{"norm_place": "pre", "optimizer": "adamw", "max_grad_norm": 1.0, "warmup_steps": 559, "decay_fraction": 1.0, "dataset": "wikipedia_en"}
MLP neurons of a small language model. Each row is named by its layer, matrix (down: output weights) and neuron, and shows model dimensions 192-255. Each number is 50 + 15 x the weight over its row's rms, rounded and kept within 0 to 99. A neuron's up and down rows have the sign that makes its largest values positive.
A block is one neuron, or neurons of one layer that tend to fire together. After each block is what it responds to, as a language model described it from the Wikipedia text at the highest values.

L9.down85:72 47 57 39 32 44 32 32 51 54 51 45 54 55 44 37 35 56 46 35 55 34 41 40 30 33 63 57 52 63 60 38 38 51 70 56 52 37 44 25 34 31 45 59 69 49 51 54 84 56 32 40 61 42 35 48 38 44 51 61 67 55 60 68
L9.down97:39 48 41 68 47 36 66 37 61 42 32 89 71 23 40 65 52 62 59 37 45 55 48 44 41 60 37 42 49 49 48 46 70 69 64 43 54 69 29 33 44 59 66 36 42 40 50 43 67 65 33 70 58 77 38 51 54 29 56 56 58 19 63 31
L9.down118:29 69 37 48 37 55 63 75 45 51 42 51 61 59 54 47 54 34 28 57 37 43 48 46 70 51 36 38 82 34 46 41 45 64 40 57 46 62 41 31 55 26 63 53 73 81 68 71 62 40 46 56 62 47 49 30 65 44 29 48 50 60 38 44
L9.down131:41 54 39 23 54 62 48 65 72 60 50 72 35 44 42 68 39 57 26 56 33 68 47 74 65 59 35 46 62 55 54 61 37 82 41 41 47 37 50 26 33 55 51 36 59 46 69 62 39 43 27 54 50 61 68 48 49 52 44 48 39 55 68 60
Responds to: Period in U.S

L3.down327:33 49 56 71 64 76 51 32 77 55 32 61 59 67 82 52 59 42 69 75 53 48 14 42 54 51 62 39 55 53 52 60 49 51 46 49 38 58 65 69 55 29 19 45 61 72 30 34 66 52 54 31 39 61 61 48 70 34 50 68 44 55 24 49
Responds to: Word and number continuation pieces

L8.down25:56 59 68 44 30 39 39 69 35 26 73 21 30 36 44 49 55 58 29 39 32 62 73 44 44 24 35 43 67 40 53 42 69 44 48 67 56 63 43 42 52 87 56 22 43 62 49 44 49 22 55 33 53 54 22 62 26 39 56 55 42 44 57 70
L8.down54:40 37 37 26 21 38 54 41 42 30 40 73 53 34 64 43 49 63 61 72 25 47 52 31 45 61 49 42 50 55 49 60 51 34 57 69 44 54 44 38 56 49 47 41 30 64 50 35 60 49 45 00 79 47 51 50 34 67 77 62 60 46 62 27
L8.down59:61 71 35 45 37 33 67 43 59 46 31 46 34 33 31 30 52 66 75 54 64 39 73 76 24 66 32 30 30 60 50 36 44 48 63 20 21 33 38 31 46 25 58 41 47 66 27 50 55 45 49 64 64 32 48 47 38 66 54 69 20 42 96 39
L8.down85:38 50 53 49 67 51 38 23 80 50 61 62 62 64 67 58 43 45 38 41 26 44 63 55 35 61 54 69 51 37 42 47 63 32 45 37 54 58 37 50 06 52 20 61 57 35 43 88 16 40 37 46 65 41 53 41 48 60 65 68 40 29 51 50
L8.down137:40 30 64 35 64 35 36 35 36 22 34 59 40 65 72 43 45 05 56 73 64 44 74 34 68 42 45 50 63 56 40 47 61 22 52 58 40 41 55 58 56 66 54 62 70 45 58 50 47 30 42 45 49 68 65 62 66 14 47 41 32 44 62 47
L8.down162:51 37 41 81 51 38 54 59 47 48 45 61 65 58 77 59 40 48 73 41 58 46 40 64 42 45 45 71 57 52 56 49 47 50 40 54 56 49 51 40 58 52 43 79 61 65 42 52 78 77 36 22 27 47 53 61 32 44 65 68 49 59 55 57
L8.down179:38 64 68 60 71 38 48 64 66 53 49 46 36 45 59 45 39 55 52 64 55 78 33 61 60 43 30 61 59 79 45 70 59 38 56 56 61 57 46 20 48 50 39 61 57 55 99 67 38 49 80 32 45 26 44 81 64 77 60 60 55 68 52 38
L8.down235:46 35 42 77 61 38 30 51 30 26 52 46 23 63 66 42 60 78 40 69 69 42 45 65 64 82 27 31 41 29 34 67 24 49 60 60 49 39 42 63 46 61 56 71 69 70 42 48 27 91 49 36 37 33 44 60 60 67 44 45 19 44 48 47
L8.down248:41 69 50 41 51 30 69 49 49 42 41 66 65 26 67 30 51 64 56 37 50 43 42 47 30 58 36 44 32 56 17 43 61 71 54 72 45 45 48 44 42 47 31 74 43 45 51 42 64 36 49 39 59 46 54 57 51 46 38 48 64 49 49 33
L8.down307:64 31 40 51 25 64 85 18 51 29 48 36 56 55 54 34 45 78 38 42 24 33 42 44 11 75 63 36 42 49 51 84 36 54 31 31 72 65 70 69 54 72 56 56 60 53 47 41 60 63 62 43 54 29 61 50 47 41 55 73 50 26 53 64
L8.down312:55 23 27 52 37 55 49 21 38 56 41 77 44 54 82 47 16 49 67 80 62 52 53 41 45 46 76 72 69 54 68 63 60 53 51 61 46 42 35 68 42 45 59 61 54 23 17 36 63 39 46 41 57 56 30 56 29 38 54 41 38 38 37 43
L8.down315:40 49 30 53 46 38 37 53 31 60 32 47 74 33 44 63 18 35 52 45 33 35 41 17 63 36 48 60 59 54 63 52 58 33 45 55 56 34 53 64 36 70 52 57 54 49 64 57 67 56 37 04 24 42 54 68 42 70 42 50 43 55 68 65
L8.down343:49 26 66 56 54 40 38 75 28 60 22 58 55 56 58 37 32 59 22 49 53 44 58 40 36 54 27 69 38 45 80 21 59 43 55 55 50 50 36 31 39 39 67 72 79 41 34 66 22 46 55 80 50 58 55 43 58 39 39 45 53 64 85 69
L8.down387:33 35 41 38 59 28 18 37 77 44 30 37 62 50 47 47 47 43 55 58 42 54 58 50 57 72 46 36 53 52 56 57 66 57 30 57 60 70 60 31 40 34 51 56 43 39 65 79 45 68 60 41 65 53 51 65 50 51 28 55 46 55 39 47
L8.down390:38 40 55 55 64 44 71 55 65 42 91 55 58 17 79 56 47 09 43 64 46 51 47 80 49 14 30 32 47 69 48 57 45 38 60 60 54 40 55 44 22 48 60 45 72 79 14 68 24 34 70 51 37 32 51 34 51 62 49 25 51 39 61 20
L8.down407:39 52 74 21 47 67 78 38 63 56 72 35 59 36 68 33 38 31 85 50 56 71 51 31 30 47 16 41 61 37 19 74 54 39 57 64 29 43 52 36 41 66 37 25 47 40 46 54 30 17 69 38 72 34 64 75 51 30 43 68 26 31 42 34
Responds to: Prepositions before dates or causes

L9.down133:52 80 53 70 47 47 52 79 51 46 59 47 54 59 80 65 84 82 35 38 52 57 36 35 42 63 27 45 47 32 29 47 65 36 26 60 23 27 42 53 40 42 38 49 55 62 44 54 56 52 43 55 52 73 40 41 56 21 26 69 15 33 62 55
L9.down156:46 47 83 15 44 45 76 71 59 50 76 21 65 24 85 39 48 45 56 42 51 53 61 40 50 36 39 31 55 49 29 63 53 42 54 58 45 50 43 41 66 39 51 77 60 62 40 62 24 45 69 51 65 37 65 49 44 52 68 83 69 71 42 67
L9.down314:48 66 57 47 40 51 46 33 55 29 56 66 59 53 41 50 50 35 53 90 75 53 21 58 49 46 65 56 76 56 37 33 24 49 48 67 42 69 62 73 88 73 42 38 61 54 54 47 25 55 27 28 54 48 16 66 47 61 63 47 26 49 43 51
L9.down315:65 62 39 39 81 47 59 68 66 49 41 48 24 41 43 79 64 46 70 44 37 76 46 69 66 75 40 60 26 46 81 65 22 43 38 46 35 72 31 72 54 48 70 56 65 53 70 66 57 58 32 54 55 47 43 63 54 67 70 76 41 40 44 66
Responds to: Preposition before dates

L9.down8:35 59 48 54 41 53 42 45 55 69 44 60 53 41 51 40 63 57 57 46 83 64 51 57 49 56 56 51 63 52 58 32 46 53 60 46 39 42 41 49 40 57 51 52 53 51 51 50 58 50 40 58 43 49 58 19 56 24 39 31 36 47 39 45
L9.down149:52 48 57 25 31 45 75 66 17 36 74 48 59 50 78 47 38 30 59 62 43 49 34 26 61 68 52 49 51 55 39 35 54 36 55 32 47 22 44 51 33 40 51 54 36 53 35 38 44 68 25 60 30 55 45 64 67 21 51 51 18 49 52 42
L9.down307:44 51 55 62 64 32 55 51 59 48 61 55 53 42 54 47 56 39 57 43 60 45 44 30 56 55 48 59 39 58 58 56 48 49 53 55 42 47 57 51 60 70 50 42 52 52 51 49 33 52 61 56 43 55 48 50 58 45 49 58 53 64 50 47
L9.down434:46 44 42 62 63 63 30 56 43 38 65 39 60 74 58 48 55 41 35 66 58 68 56 51 77 63 37 36 56 56 39 27 61 24 87 37 72 60 57 39 56 60 60 40 53 73 65 40 17 55 73 56 79 63 41 50 48 29 32 34 22 56 26 54
Responds to: Section heading closers

L8.down9:36 45 40 55 53 51 70 48 46 43 44 55 55 50 14 53 71 56 36 65 52 58 12 56 77 51 68 30 41 79 48 58 56 52 53 67 47 27 58 67 29 58 42 22 84 56 40 33 70 67 38 55 54 24 57 61 67 50 56 42 77 38 10 52
L8.down42:18 44 67 25 52 56 41 53 70 46 13 39 58 49 59 78 22 47 54 33 56 55 63 80 67 46 49 52 27 47 37 61 62 56 75 52 37 31 35 73 35 84 58 62 55 87 48 48 62 38 55 34 48 71 56 46 49 51 17 55 28 54 58 55
L8.down69:28 21 28 38 43 59 65 61 67 74 58 35 62 52 54 62 42 36 51 50 55 78 55 51 10 63 56 56 26 45 27 53 65 54 41 58 48 60 71 77 78 51 70 25 35 35 44 52 56 41 32 55 54 17 23 60 58 42 54 46 69 57 69 65
L8.down125:32 70 74 78 65 58 62 64 46 63 50 57 49 58 16 53 53 19 47 60 59 53 60 48 29 62 43 54 56 53 58 49 53 32 49 48 49 45 34 37 49 33 35 56 59 51 43 50 33 47 52 42 45 26 52 49 29 33 64 61 31 34 36 22
L8.down202:71 68 81 45 37 54 59 73 66 34 50 51 52 48 79 59 35 51 47 21 56 24 55 38 42 33 48 44 63 52 39 49 29 54 48 34 56 45 56 15 69 66 21 47 50 51 37 59 56 66 58 51 36 45 50 74 73 51 54 45 62 41 45 63
L8.down216:51 34 34 59 39 72 52 52 34 54 48 57 56 58 53 36 72 57 56 72 62 57 54 44 72 30 27 38 33 52 38 60 78 48 59 32 50 62 65 64 65 79 59 73 30 74 69 56 46 57 45 52 47 63 32 50 78 32 55 45 34 45 50 43
L8.down224:56 39 46 32 53 34 54 81 68 42 50 57 41 32 45 38 75 48 70 54 38 63 46 57 50 65 54 47 59 60 36 73 30 28 25 71 51 62 49 32 64 53 74 79 44 71 62 55 49 40 65 70 30 83 38 36 57 69 55 65 78 54 24 65
L8.down243:40 33 60 58 41 58 52 33 51 31 64 17 31 62 57 49 55 45 34 63 54 58 64 40 61 56 42 42 34 55 44 44 53 38 75 70 35 32 74 57 80 40 46 42 29 68 14 43 55 43 45 38 74 69 22 50 35 51 77 52 22 58 43 60
L8.down255:41 59 53 48 40 31 60 45 43 32 36 40 66 56 69 40 61 47 35 63 47 29 79 20 61 62 18 48 46 45 36 50 60 61 69 55 59 31 66 56 54 55 45 69 61 79 15 26 34 55 51 40 50 62 64 90 56 33 69 58 43 58 53 43
L8.down302:33 79 60 48 62 42 29 46 56 67 37 37 54 45 42 91 28 46 31 46 30 31 37 49 64 76 64 45 59 45 69 49 44 37 40 70 41 80 39 39 34 32 62 60 54 69 62 77 39 55 70 51 65 34 55 53 58 59 55 26 32 33 64 40
L8.down331:38 40 60 58 72 56 38 36 78 48 57 48 55 59 69 31 74 15 70 42 45 67 34 55 55 54 21 39 63 80 31 59 53 58 55 54 42 39 63 38 66 44 53 29 55 56 48 64 49 47 37 62 37 47 32 81 60 62 62 53 38 54 64 36
L8.down352:43 60 28 40 31 30 47 34 51 54 47 64 36 34 43 58 35 67 75 30 65 39 56 33 48 42 85 59 44 23 52 53 69 83 42 48 71 49 44 46 58 60 56 78 41 56 38 52 53 44 66 62 56 38 39 64 42 55 46 38 52 36 49 50
L8.down377:34 40 49 83 43 37 57 49 37 32 54 37 48 36 62 47 40 32 72 46 72 28 69 55 64 77 68 67 38 57 62 56 49 63 45 36 46 57 54 70 75 53 45 52 57 57 24 37 87 51 64 46 26 58 65 38 73 39 64 51 52 51 71 38
L8.down404:53 39 35 44 64 37 59 17 74 32 37 26 57 31 24 52 52 52 44 67 51 58 45 73 46 79 66 52 46 62 46 65 41 62 48 26 47 65 47 40 53 34 27 47 51 82 46 41 55 46 71 34 57 26 65 43 28 43 54 58 64 29 37 24
L8.down424:34 44 33 52 39 67 44 66 58 58 60 45 51 45 39 50 41 44 33 67 39 70 46 33 55 32 45 50 51 55 62 62 63 36 43 74 45 32 81 42 49 57 36 53 81 60 50 36 24 44 38 50 47 33 63 54 75 54 64 23 47 48 48 68
L8.down426:65 47 55 81 57 57 72 50 24 17 41 58 42 77 44 53 50 54 50 67 75 59 63 63 78 61 67 52 55 33 48 52 45 58 59 04 42 45 48 68 40 41 73 27 70 74 49 41 65 62 61 42 65 58 50 74 28 52 72 88 34 75 41 52
Responds to: Before named institution or event

L8.down76:63 62 59 34 43 62 55 56 49 74 76 16 32 79 70 60 60 63 41 67 63 39 59 43 63 65 57 41 60 63 80 71 49 73 83 53 47 72 50 65 40 39 41 53 38 56 61 60 51 13 56 56 44 66 41 54 44 46 39 52 30 40 39 41
L8.down78:60 59 38 76 21 55 48 44 54 37 40 38 61 42 74 65 56 34 61 39 71 52 45 36 40 53 29 39 33 65 64 45 42 54 59 44 43 53 56 34 60 45 46 81 50 66 36 47 59 49 51 61 66 61 46 41 46 53 55 55 37 37 47 44
L8.down117:46 37 52 33 48 46 72 56 31 73 80 49 67 21 62 37 34 37 55 61 32 49 55 51 68 36 64 34 30 62 31 67 54 43 49 48 47 42 37 67 64 69 68 57 84 44 54 52 63 17 42 32 63 52 55 35 66 37 64 76 33 37 11 49
L8.down136:65 48 68 55 37 45 36 51 58 61 56 48 37 46 56 48 46 31 66 63 41 48 43 29 47 50 52 75 64 42 52 41 62 51 56 32 53 44 50 54 45 14 45 65 45 35 33 35 49 69 18 39 46 45 39 62 42 31 49 61 54 60 38 65
L8.down193:63 45 74 63 61 73 90 78 43 51 53 49 46 53 75 55 61 64 51 28 35 45 38 60 71 46 78 51 61 55 49 40 50 59 61 37 49 41 60 31 27 30 70 39 39 63 71 43 67 56 36 47 63 48 41 37 22 43 37 51 35 90 23 34
L8.down210:44 76 39 50 34 53 79 61 61 59 43 58 51 75 52 68 48 64 67 40 47 52 71 52 33 45 62 68 45 82 70 63 33 53 42 38 88 51 41 83 66 35 55 60 22 60 43 23 53 44 46 48 71 34 56 65 33 42 57 71 73 74 48 71
L8.down263:57 33 62 38 83 21 70 46 63 39 59 43 70 63 53 67 42 67 50 55 59 53 30 55 41 46 45 48 56 49 25 68 57 41 36 43 30 49 54 52 47 58 61 70 69 52 63 48 68 45 53 59 43 76 58 65 43 60 80 56 51 22 57 87
L8.down265:26 26 80 56 46 41 42 37 53 59 42 26 43 57 57 47 56 53 47 54 45 41 53 46 49 65 41 20 22 32 46 63 60 52 53 43 67 54 55 47 59 13 74 31 28 92 39 51 47 51 73 41 18 33 42 48 62 42 72 60 31 29 60 60
L8.down274:38 40 40 51 39 32 50 34 81 49 26 38 45 56 42 56 49 54 67 38 78 48 62 52 48 34 76 36 45 48 39 40 53 50 61 53 25 57 49 69 63 39 62 79 59 70 40 50 64 52 19 50 70 29 66 34 29 59 63 77 37 41 68 22
L8.down327:53 51 70 50 46 28 31 51 35 58 53 74 43 56 37 31 44 70 41 44 29 20 58 28 40 49 25 43 40 49 40 37 40 29 77 50 25 53 32 47 57 33 37 37 66 50 44 37 48 54 60 49 52 55 33 40 55 72 46 62 65 44 46 43
L8.down337:74 55 80 51 66 49 65 43 70 56 65 28 33 28 56 50 22 44 50 54 47 40 37 54 45 57 68 38 57 70 28 40 57 37 68 56 39 31 57 46 43 44 77 70 53 83 51 36 46 38 43 57 73 29 70 59 48 25 51 34 40 18 50 46
L8.down349:50 45 46 08 52 65 70 74 70 54 49 43 50 44 56 58 59 74 39 45 62 56 44 58 78 42 43 32 43 48 23 66 70 47 54 45 52 61 27 55 51 59 73 52 58 50 42 60 43 43 62 19 42 61 60 47 51 45 60 26 56 57 42 73
L8.down464:62 39 46 38 66 56 57 43 49 57 53 45 37 49 39 33 36 58 30 45 53 33 35 75 32 39 60 54 44 46 61 37 40 62 35 34 46 54 34 53 33 43 59 41 48 17 38 71 54 61 72 61 68 20 68 36 39 43 33 39 69 37 64 30
L8.down466:46 60 60 29 62 42 51 44 33 61 35 69 56 41 81 55 58 62 46 68 42 26 45 51 51 61 42 49 54 57 57 66 55 46 72 43 46 51 67 56 73 56 34 71 28 56 37 49 65 78 32 41 49 43 55 65 76 41 57 53 42 59 59 42
L8.down478:41 84 51 47 64 45 61 37 57 60 66 38 43 81 69 53 74 52 24 53 27 34 58 58 48 52 63 49 47 51 53 31 40 63 58 54 27 36 42 80 35 45 55 66 27 36 49 56 45 27 46 58 78 72 51 45 47 34 32 52 42 18 43 27
L8.down482:41 50 34 27 50 26 69 65 75 80 41 58 65 45 48 59 50 68 60 64 39 69 66 22 55 43 48 48 33 50 36 55 60 43 49 34 49 43 71 40 57 36 72 49 42 23 37 41 51 58 68 40 61 47 74 73 49 40 46 80 30 56 53 30
Responds to: Biographical family counts

L9.down178:37 54 44 42 58 55 50 80 78 55 45 37 75 38 51 70 52 53 61 54 46 68 54 61 59 38 65 54 47 32 57 40 62 36 40 54 45 63 48 28 42 57 32 60 24 39 70 54 35 48 30 49 27 42 44 50 40 38 37 56 81 51 28 55
L9.down192:68 50 74 70 56 39 59 36 55 55 74 59 38 37 65 46 48 51 72 47 67 55 57 33 59 44 61 55 72 59 18 42 58 45 70 47 41 40 49 56 43 36 46 52 49 45 66 48 39 40 28 38 59 41 57 60 56 15 36 33 23 34 49 62
L9.down431:51 63 45 35 30 53 52 51 48 37 34 28 44 48 61 44 62 99 35 37 50 65 23 59 76 40 46 23 65 49 59 70 70 49 26 51 56 47 55 58 58 49 58 21 45 54 42 76 47 53 62 51 27 30 62 54 24 59 23 47 49 34 65 67
L9.down447:44 64 19 43 55 46 66 74 49 43 49 47 52 36 48 68 48 56 57 36 40 61 42 54 50 43 45 49 16 56 61 50 48 29 60 57 41 30 44 32 58 30 45 47 53 53 56 33 45 40 59 59 53 29 74 43 36 54 61 57 33 51 33 31
Responds to: Before a proper name

L3.down395:70 49 53 58 65 53 44 40 54 56 71 32 45 61 50 42 55 61 42 57 56 67 47 63 45 48 74 65 43 27 38 27 31 07 53 33 41 24 58 64 34 60 41 47 58 44 44 51 23 58 32 55 45 34 66 52 40 59 33 58 49 25 53 43
Responds to: Role and occupation nouns

L8.down13:42 54 70 66 29 44 78 40 44 38 58 69 66 54 61 70 52 28 59 38 27 45 47 45 66 25 51 25 40 38 47 48 49 65 24 47 52 56 48 83 59 40 66 53 57 49 46 56 54 78 42 38 63 32 36 46 70 28 57 45 79 31 66 19
L8.down38:63 52 64 59 52 30 49 36 28 33 43 49 44 54 39 43 50 38 40 71 41 49 46 52 34 68 46 18 45 46 79 59 65 49 73 29 49 58 47 51 52 53 38 66 41 43 64 72 36 63 63 46 47 38 38 59 80 45 48 60 49 38 40 49
L8.down119:73 49 66 58 62 67 61 51 50 50 72 37 42 49 47 34 68 55 51 47 63 51 53 58 56 60 56 41 58 65 43 68 48 35 46 39 52 28 18 71 48 49 59 48 68 68 51 65 40 72 40 49 39 73 47 45 64 82 53 60 31 55 45 49
L8.down132:23 50 64 54 52 57 26 32 56 27 54 52 58 36 61 51 68 65 72 54 57 62 64 63 59 64 35 50 54 30 40 63 75 47 63 61 57 51 48 57 43 52 54 63 52 37 56 44 43 33 62 69 41 35 52 44 49 21 74 28 53 73 35 45
L8.down134:42 58 29 44 62 36 32 45 35 57 29 48 50 21 52 74 44 60 47 46 45 56 39 40 42 54 34 59 37 41 45 46 55 61 48 19 48 55 47 38 40 75 45 60 39 59 52 43 54 52 44 48 33 36 65 53 64 51 44 50 50 50 43 52
L8.down148:52 58 77 24 35 38 69 65 41 60 24 59 34 35 42 51 29 63 52 29 49 56 29 69 54 44 37 79 43 32 53 49 31 40 58 70 48 35 64 15 65 42 43 56 57 70 28 50 79 61 48 37 47 41 55 41 48 56 51 58 70 59 70 32
L8.down175:36 47 48 40 20 52 43 44 61 57 65 82 61 49 55 48 58 47 64 39 41 19 52 63 42 47 39 56 49 37 46 50 30 39 24 16 48 41 48 59 57 53 64 70 36 48 52 24 42 64 36 57 47 67 43 56 67 43 43 32 71 37 77 59
L8.down226:17 64 40 69 83 45 38 58 50 46 70 40 41 32 36 50 34 52 39 69 67 47 59 72 57 36 49 26 67 30 47 48 50 34 78 61 28 72 42 66 53 70 21 53 73 58 62 37 49 37 57 52 60 48 56 54 44 42 60 65 66 52 38 61
L8.down314:27 56 36 44 48 61 74 28 90 62 63 53 56 61 37 51 43 44 47 55 41 74 57 37 50 62 60 38 64 42 43 49 50 73 18 64 52 35 28 68 75 51 79 42 49 45 43 59 41 50 72 65 57 26 66 41 54 68 42 56 61 58 42 54
L8.down334:41 36 54 52 53 66 26 57 49 35 30 65 52 69 48 44 45 34 62 65 42 59 53 46 69 43 60 50 11 37 62 38 49 60 48 52 57 47 52 62 37 43 52 52 39 56 60 52 57 44 49 68 60 29 35 48 74 51 35 40 25 51 31 56
L8.down364:59 62 59 26 61 40 52 52 52 45 60 48 36 51 66 53 59 58 36 40 39 09 18 38 47 47 80 40 46 42 41 50 43 54 67 37 53 54 39 49 63 44 51 54 39 65 44 47 42 42 59 38 71 33 68 30 59 48 50 42 26 39 67 68
L8.down371:35 50 60 51 56 54 64 81 42 35 57 30 46 55 51 62 45 29 45 50 44 75 32 64 64 54 48 82 27 54 38 39 44 49 19 38 35 26 61 71 48 40 36 37 37 56 41 79 43 69 31 53 75 21 51 45 50 47 45 31 47 18 36 44
L8.down455:62 63 44 59 41 60 46 32 46 59 47 71 69 31 56 75 74 67 43 64 51 38 57 41 45 33 40 50 67 61 31 31 45 64 25 52 31 46 54 36 54 60 70 50 26 52 50 62 28 45 47 70 69 58 51 43 41 46 36 42 45 45 43 44
L8.down456:63 41 43 56 50 43 57 70 53 67 53 50 48 47 34 53 57 59 51 41 42 41 57 61 38 42 15 52 19 38 60 49 47 51 34 53 70 55 34 39 56 44 64 43 62 53 57 58 54 77 51 77 50 35 34 46 37 39 39 69 38 70 51 51
L8.down505:47 51 70 65 69 34 45 36 53 33 49 42 42 42 47 38 62 38 50 51 64 32 37 16 46 39 50 65 45 50 61 47 46 44 32 43 49 41 48 61 68 65 55 21 28 52 52 42 57 36 50 33 58 42 45 24 69 40 42 55 51 61 56 37
L8.down510:51 42 39 67 68 56 62 64 70 24 45 64 54 51 43 48 55 30 56 66 55 66 50 51 45 47 51 34 40 42 40 40 58 46 28 46 45 41 43 79 71 50 70 53 64 60 82 53 41 48 60 63 42 23 48 39 57 22 38 45 34 38 21 36
Responds to: Section heading closers